config = dict(
    num_hidden_layers=8,
    hidden_size=576,
    num_attention_heads=9,
    num_key_value_heads=1,
    head_dim=64,
    intermediate_size=2304,
    vocab_size=8192,
    hidden_act='swiglu',
    norm='rmsnorm',
    norm_place='pre',
    norm_eps=1e-05,
    positions='rope',
    rope_theta=10000.0,
    rope_fraction=1.0,
    qk_norm=False,
    attn_scale=0.125,
    bias='none',
    tie_word_embeddings=True,
    parallel_block=False,
    init='uniform',
    init_std_qkv=0.0262,
    init_std_o=0.0325,
    init_std_up=0.0375,
    init_std_down=0.0375,
    optimizer='adam_hyperball',
    learning_rate=0.00752,
    beta1=0.9,
    weight_decay=0.0,
    lr_head=0.00487,
    max_grad_norm=1.0,
    warmup_steps=214,
    schedule='wsd',
    decay_fraction=1.0,
    decay_shape='linear',
    final_lr_fraction=0.0,
    batch_tokens=131072,
    max_seq_len=512,
    doc_mask=True,
    train_tokens=845900000,
    max_steps=6454,
    dataset='wikipedia_en',
)
MLP neurons of a small language model. Each row is named by its layer, matrix (gate and up: input weights) and neuron, and shows model dimensions 80-207. Each number is 128 + 32 x the weight over its row's rms, rounded and kept within 0 to 255. A neuron's up and down rows have the sign that makes its largest values positive.
After each neuron's rows, "fires on" lists the tokens most often at its 100 highest values on Wikipedia text that the model never trained on.

L5.gate744 [142 140  95  88  89 149 128 175 131 113 105 145 129  92  94 123 144 157 116 128 162 114 131 154 120 190 158 157 102  68 142 122 154 162 130  66 155 187 102 107 201  57 116 156 187 117  96 172 149  82 107 169  86 144 128 117 153 129 137 123  98 169 100 147 153 185 132  86 112 162  77 115 164  86 116 141 101 121 156 132 134 106 169 129 166  86 115  90 165 105  96 133 165 143 149 116  71 199 135 141 143 128 167  45 143 133  52  67 111  65  86 149  69 169 138  26  96  77  90 153  90 134 153 116  69 128 111 137]
L5.up744 [153 142  97 135 153 107 167 146 135 134 159 152 151  78 137  92  97 160  83 159 159 136 191  98 147 121 158 176 150  97 108 116 103  83 118 153 149 157  58 149  92 133 123 100 110 146 147  73 154 167 121 138 148 125 138 159 109 103  93 116  97 147 115 118  60 163 146 169 137  94  64 150 134 204 101 123 138 165  87 113  97 100 143 150 210  67 184 108 127  86 108 124 131 160  71 100 116 147 184 169 133  98  87 140 164 140 162 100 155  85 159 109 120 152 103 113 146 142  68  83  87  91 160 128 137  92 141 138]
fires on: ")", " the", " |", "|", " USA", " Boston"

L5.gate579 [169  97 149 161 133 129 158 168 129 169 124 121 186 157 115  89  67 142 137 119 156 126 109 180 120 104 114 128 177 153 127 154 141  89 130 137 122  98 127 172 140 111 149  84 150 207 143 107 106 115  75 160 122 127 110 145 186 109 115 154  95 128 133 121  84  69 174 129 173 107  24 183 116 124 204  58 156 162 176  88 117  81 135 165 144 157 133 149 135 128  80 139 174  87  61 113  92 140 134 111 183 152  87 173 159 146 139 111 121 149 218 129 101 141 133 147 133 140 155 124 131  65 118 215 124 102 135 111]
L5.up579 [132 103 118 157  52 113  94 129  93 103 127 182 218 194 178  96 153 154 117 137 129 128 111 107 100 127   6 127  93 118 140 112 123 113 146 170 156 149 109 137 208 156 111 117 169 125  91 141 125 138 147 162 106 118 132  64  97  74 134 127 133 165  53 156  91  82 142 124 167 153  58 156 111  99 155  81 171 158 167  77  92 133 169 143 103 133 117 157 122 152 100 160 164 160  89  77 140 172 104 136 150 134 119 160 132 107 143 140 107 138  93 140 108  64 186 127 155 171 168  94 107  93  77 167 119 135 129  83]
fires on: "0", "5", ",", "4", "2", "9"

L5.gate292 [156 180 156 114  97 115 114 105 152 131 165 100 138 118 136  89 164 129 112 165 158 118 185 162 164 165  93 101 106 134 106 156 143 119 160 167 184 131  89 127 160 108 185 155 169 178 191 135 110 107 133 127 150 129 162 151 179 164  80 212 109 110  94 125  54  99 194 171 143 140  98 128 134 145 183  83  70  92 111 142 149  84 200  86 139 117 110 106 187  96 129 116  80  94  98 124 136 187  87 125 141 109 125 132 134 118 131 109 116  98 155 146 168 133 142 104 102 161 158  77 109  91 161 110 164  99 174 140]
L5.up292 [141  83  72 144  83  75 105  80 125 165 149 110 114 125 107 155 128 145 113 150  74  96  98 156 151 147  97 110 168  31 184  89  79 203 116  86  60 125 136 134 114 121 193 171 115 140 150  86 117 129  83 159  83 101 189 148  83 149 166 126 155  52 126 173  96 175  93 159  99 101 155  84 129 172 109 118  96 130 146 106 121  98 161 113 141 105 127  68 122 142 178 103 115  90  84  98 168 145 134 137 158 191 151 148 129 138 128 129 109 157 221 147 167 109 146 104 120  98 118 108  67 130 117  56 108 118 167 128]
fires on: "-", " –", " American", "s"

L5.gate29 [208 128 121  90 137 173 172 118 134 124 157  56 131 163  91 136 102 158 110 121 207 117 180 141 119 143 111 126  62 112 118  96 133 182  84 151 133  80 102 109 115  95 103 146 139  58 115 110 130 132 119 164 122 115 107  97 159 116 145 139 139 106 114  95 152 141 147 142 117 180 149 137  92 148 144  97 106 115 191 118 113 110 153 100 122 105  54 117 114 196 101 161 185 125 135 159  89 193 114 112 103  98 154  92 164 145 127 104  90 153 128  77 119 124 105 136  77 123 117  47 103 161 113 120 111 165 115 112]
L5.up29 [175 131 180 130 186 101 133  75 146 105 142 163  93 130 115 115 113 142 161 109 102 110 115 110 167 172 119 142  83 146 196  76 191 118 167 211  79  99 138 119 124 159  89 120 121 160 168 132  55 131 135 138 140 112 158  73 114 106  73 117 118 109 140 123  95 146  89 158 140 159 157 128 111 170 130 103 145 139 103 126  96 119 102 149 164 118 119 125 126 162 105 134 171  95 148 144 103 109 150 138 123 119 150 153  56 112 161  54 166 111  74 137 116 157  90 132  26 153 160 112 106  83 141 120 128  52  79  95]
fires on: ",", "y", ")"

L5.gate979 [127  90 189 141 106  96 124 106 128 100 103 127 130 100 129 142 183 102  96 121 121 168  95 144  60 145 163  97 111 164  61 125 112 150  79 202 104 143 114 119 103 160 142 126  69  97 151  99 121 120 137 113 129 147 151 119  73 157 124 119 124 165 122 127  91 160 155 116 143 121  93 153 145 128 162 178  77 144 103 149 133 129 158 123 173 134 134 138 141  96 131 117 168 105 105 119  76 124 135 115 136 114  87 109 149 148 129 110 139  95 133 115 155 124 123 105 121 120 124 107 174 112 123 133 100 118 124 139]
L5.up979 [101 134 135 139  63 104 140 178 139  75  87 162 145 149 131 150 102 111 182 144 103 111 125 104 125 129 120 123 109 171  93 183 137 161 155 105 137 137 119 100 128 147 133  82  88 113 196 135 145 101 108 162 166 141  75 141 159 159  99 120 117 126 113 147  86 124 137  99  89  99  70 118 128 155  96 160  85 123 170  79 108  77 189 156  97  93 186 131 115 115 127 110 121 159  84  99 137 154 188 137 117 142 169 119 107  48 101 156 193 117  97 149 142  95  86  60 168 111 136 127 127 100 162  82 150 127 183 107]
fires on: " (", " a", "),"

L5.gate754 [ 95 134 124 107 107  86 160 157 107 111 125 104 127 102 120 175 135 151 163 139 126 171 158 162 133 138 118 128 149 114  90 126 133 119  86 119 117  74 117 127 118 136 156  19 143 201 146 138 137  94  64 100 169 102 107 102  65  92 163 168  81  76 107 114 103 153 215 164 143  89  94 115 167 109  99 124 165  83 147  93 119 191 131  85 142 172 125 211 141 110  90 144 171 121 124 103 142  70 197 156  93 150 165 108 175 107 156 126 104  85 204 117 100 105 116 154 149 146 167  67 174 124 189 110 172 152 112 179]
L5.up754 [105 122 118 162 119 116 215 182 137 134 122 111 205 199 170 113 128 166 147 155 116  97 127 115 137 128 104  45 112 219 109  81 156 144 115 107 121 151 136  81  94 161 189 173 161 103 174 127 165 183 133 111 109 143 138 102  98 157 111  53 129  97 147  88 102 114 144  96 184 124 118 212 149 188 131 139 153 182 158 112 147 116 127 137  98  91 133  95  89 158  86 124 174  85 123  92 124  63 131 162  68 115 107 155 158 135 125 142 187 148  66 147  74 147 119 108 144  58 224 103  93 115 109 110 129 134 134 129]
fires on: "5", "0", "6", "7", "1"

L5.gate2164 [136 118 183 139 127 182 149 158 157 101 105 189  92 190 140 129 115 119  77  89 155 129 132  61 128 145 151 148 101 142 127 170 158 150 169 169 143 134 149  87 152  92  91 146 116 126 139 190 161 149 101 123 179  99 160 133 116 116  95 142  96  94 135 148 141 150 151  64 144 119 106 127 134 142 134 127  68 112 125 128 150 135 142 122 124 101 113 165 109  93 163 109 107 123 208 148 102 150  93 152 152 130 142  69 128  84 132 122 140  92 152  79  74  90 103 120  95  90 100 191 178 148 128 132 160 106 149 135]
L5.up2164 [ 96 152 105 152 134 192 172 123 192 209  90 128 128 164 109  99 112 138 109 134 160 144 213  96 142 153 148 184 157 169 116 156 170 105 121 173 125 103 172 140 138 140 116 174 135  76 141 140 151 148 197 159 200  93 107 128  94 180  78 163 123 134 181 158 113  85 156 118  91  90 108 110 160 191 143 128 123 177  75 142 103 138 131 130 105 143 144 152  92 139 162  95 139 151 220 168 163 149  65 147 135 119  82 160 134 123 150 182 177 119  94 117 135 135 126 177 124 100  85 185 120 139  94 160 155 126 136 178]
fires on: " "

L5.gate1320 [172  78 141 172  81 129 154 156 184 105 164 139 143 131 159 112 226  98  95 120 129 135 141 155 127 128 138 193 152  98 152  77 167 155  71 130 160 169 152  97 161 173 113 155 116 138 145 137 193  95  86 117 141  98 142 108 151 134 143 125  66  80 117 166 142 158 144 127 155 166  76 139 111 180 136 118 136 144  78 126 111 143 134 162  94 138 162 100 117 114 118 121 132  69 103 105  80 148  86 191 156 142 109 177 113 135 117 142 149  90 175 168  81  99 136 127 126  67 110 146  83  54 116 131 154  53 136 114]
L5.up1320 [150  84 144 168 138  97 148 159 154 109  94 121 114 121  79 195 163  93 150  89 137 107 102 105  92 121 120 150 139 134 139 155 110 108 166 125 129 130 124  88 138 129  60 144 118 179 116 153 131  89  90 101 199 149 121 151 120 188 165 137 198  91 165 182 137 134 161 110 104 143 142 153  38  99  93 152 134 119 140 217 137 113 117  92 121 141 116  97  61  85 142 190 125 115 156  89 114 124 142 181 170 119 145  98 106  52 122 143 119 162 150 116  69  50 104  95 160 130 102 142 166 164 138 117 108  95  91 146]
fires on: " "

L5.gate123 [205  91 127 151 120 170 145 117 125 157  99 102 114  56 126 129 132 151 119  56  70 166 110 151 134 119 100 159 154  95 115 147 116 100 154 126 188  95  99  75 110 131 148 113 108 111 143 161 109 117 126 197 192  71 127 108 147 150 114 149 138  90 123 115 159  95 132  71 136 143 166 145  84 115 123 145 156  93 136 129 141 127 168 115 164 133 107 151 116 144  75 171  90  96  96  96  91 183  84 151  92 104 154 148 150 127 129 130 157 175 130 193 221 114  71  84 115  87 157  84  96 100 144 138 149 116 209 139]
L5.up123 [111 146 138 122  45 123 185  91 152 109 142 162  92 174 119 114 130 130  68 111 116  84  92 115 117 121 176 155 122  64 164 113 165 137 167  84 158 132 141 172 138 139 103 189  82 155  86 102 158 173 145 136 161 127 137 183 181 114 123 176  94  64 111 135 165  99  80 116 111 117 150  77 138 160 108 109  75 176 126 141 112 122 130 127 137 177 116 185 145 153  97 122 113 113 178 131 108 147 107  77 102 130 129 119  85 102  93 138 198 157 126 136 144 139  25  62 123 147 137 149 100 101 151 137 103 123 156 111]
fires on: "–", "2", "1", "-", "s"

L5.gate1084 [136 111 144 149  84 146 111  92 116 136 115 165 158 149 101  80 104 135  81  88 183 126 139 116 125 159 163  45 180 176  75 162 145 150 129 217 126 126 158 136 117 181  97 158  55 107 196 145 153  77 173 129 126 111  95 127 122  94  97  93  96 160 138 195  95 111 145 156 137  96 112 108 109 175 115 147  80 170 170 111 102 134 159 109 142  93 132 170 136 165 119 167 150 132 117 127 110 120 128  93 145  61  80 111 163 136 111  88 153 102 202 107 132 147 119 107 131 160 125 148 153 153  99 145  97  57  84 134]
L5.up1084 [154 102  85 201  81 149 111 114  99 165  54 144 101 154 106 119 159  46 138  36 127  91 107  87 118 180 135 100 140 226  78 181 174 112 144 135 104 141 170 128 128  98 146  38  72 145 119 114  84  45 182 117 200 129  81 181 157 168  87 107 136 126 125 172  95 134 144 113 168 176 166  70 114  99 120 178 171 120  75 139 146 111 124 111  80 163 114 151 121 111 132 180 135 109 147  85 138  84  88  95 156 156  97  95 107 137 127  90 115 121 163 157 162 149 107 150 136 137  69 115 145 142 162 143  71 121 134 127]
fires on: " (", " ", "ob"

L5.gate1580 [129 153 135 129 154 165 101 122 124 130 100  90 125 133 177 154  94  79 149 116 180 123 167 147 120 105 164 151 100 137 128  73 164 171  86 123 171 145  76 177 159 140 154 178 109 134 175 133 142  80 104 154 121 119 123 136  56 131 138  55 159  85  69  93  61 128 126 118 146 143 104 133 146 140  87 105 118 127  92 135  77 106  92  88 143 128  97 126 140 105 134 127 165 172 149  41 144 125 107  92 112 125 123  85  97 133 131 143 152 132 208 121 128  93 103  87 132 136 110 139 110  74 173 135 120  64 121 115]
L5.up1580 [ 95 117 146 117 104 132 117  96 187 120  54 143 166  90 128 162 127 121 124 127 175  17  99 134 132 124 136 171  86 148 134 246 126 135 156 108 187 105 121 160 135 115 140  89 199  95 149 152  62  57 155 129 187 122  82 108 147 110  75  93 121 123 124  97  61 144 128  97 139 178  73  59 117 116 122 140 161 138  84 145  95  98 162 136 158 125 114 132 146  65 115 134 149 103 217 136 133 166 191 116 162 118 150 113 123 112 154 149 127  98 105 128 171 123  96 158 115 148 119 163 153  77 149 130  71 133  94 132]
fires on: " to", " and"

L5.gate1310 [150 129 132 108 175 154 143 132 176 108 148 167 104  98 138 170  90 112  79 170 124 144 145  98 117 114  89 116  93 117 110 106 161 157  95 151 131 105  84 181 105 135 150 121 135 145 143 143 188  84 131 145 114  60  45 114 147 110 136  65 153 146 124 178 134  50 180  76 150 106  74 110 166 173 149  57 161 152 153 108 199 120 145 104  86 142  74 158 170 144 107  96 161 158 166 111 141  79 158 151 105 150  76 122 133 103 150 130 111 130 110 122 126 151  80 161  84  54 115 114  81 139 124 133 124 133  90 118]
L5.up1310 [102 101  90 157  85 146 113  15 122 128 165  84 140 112 120 134 138 155 167  44 127  81 110 154 164  99 179 123 142 104 156  70 114 148 165  59 110  84 132 208 142  82 100 205 145  73 127  94  89 109 179 144 164 123 126 104 142 168 129 105  97 145 141  83  76  82 137 147 130 163  93 124 141 178 145 131 110  68 111 102 110 122  99 119 126  84 165 155 168  69 137 132 153 145 111 176 125  99 156 122 147 103 173 122 178 129 136 113 155 114 136 164 127  80 154  94 123  69 166 209 114 125 150 117 116 115 128 140]
fires on: " to", " helped", " and", " can", " |", " inform"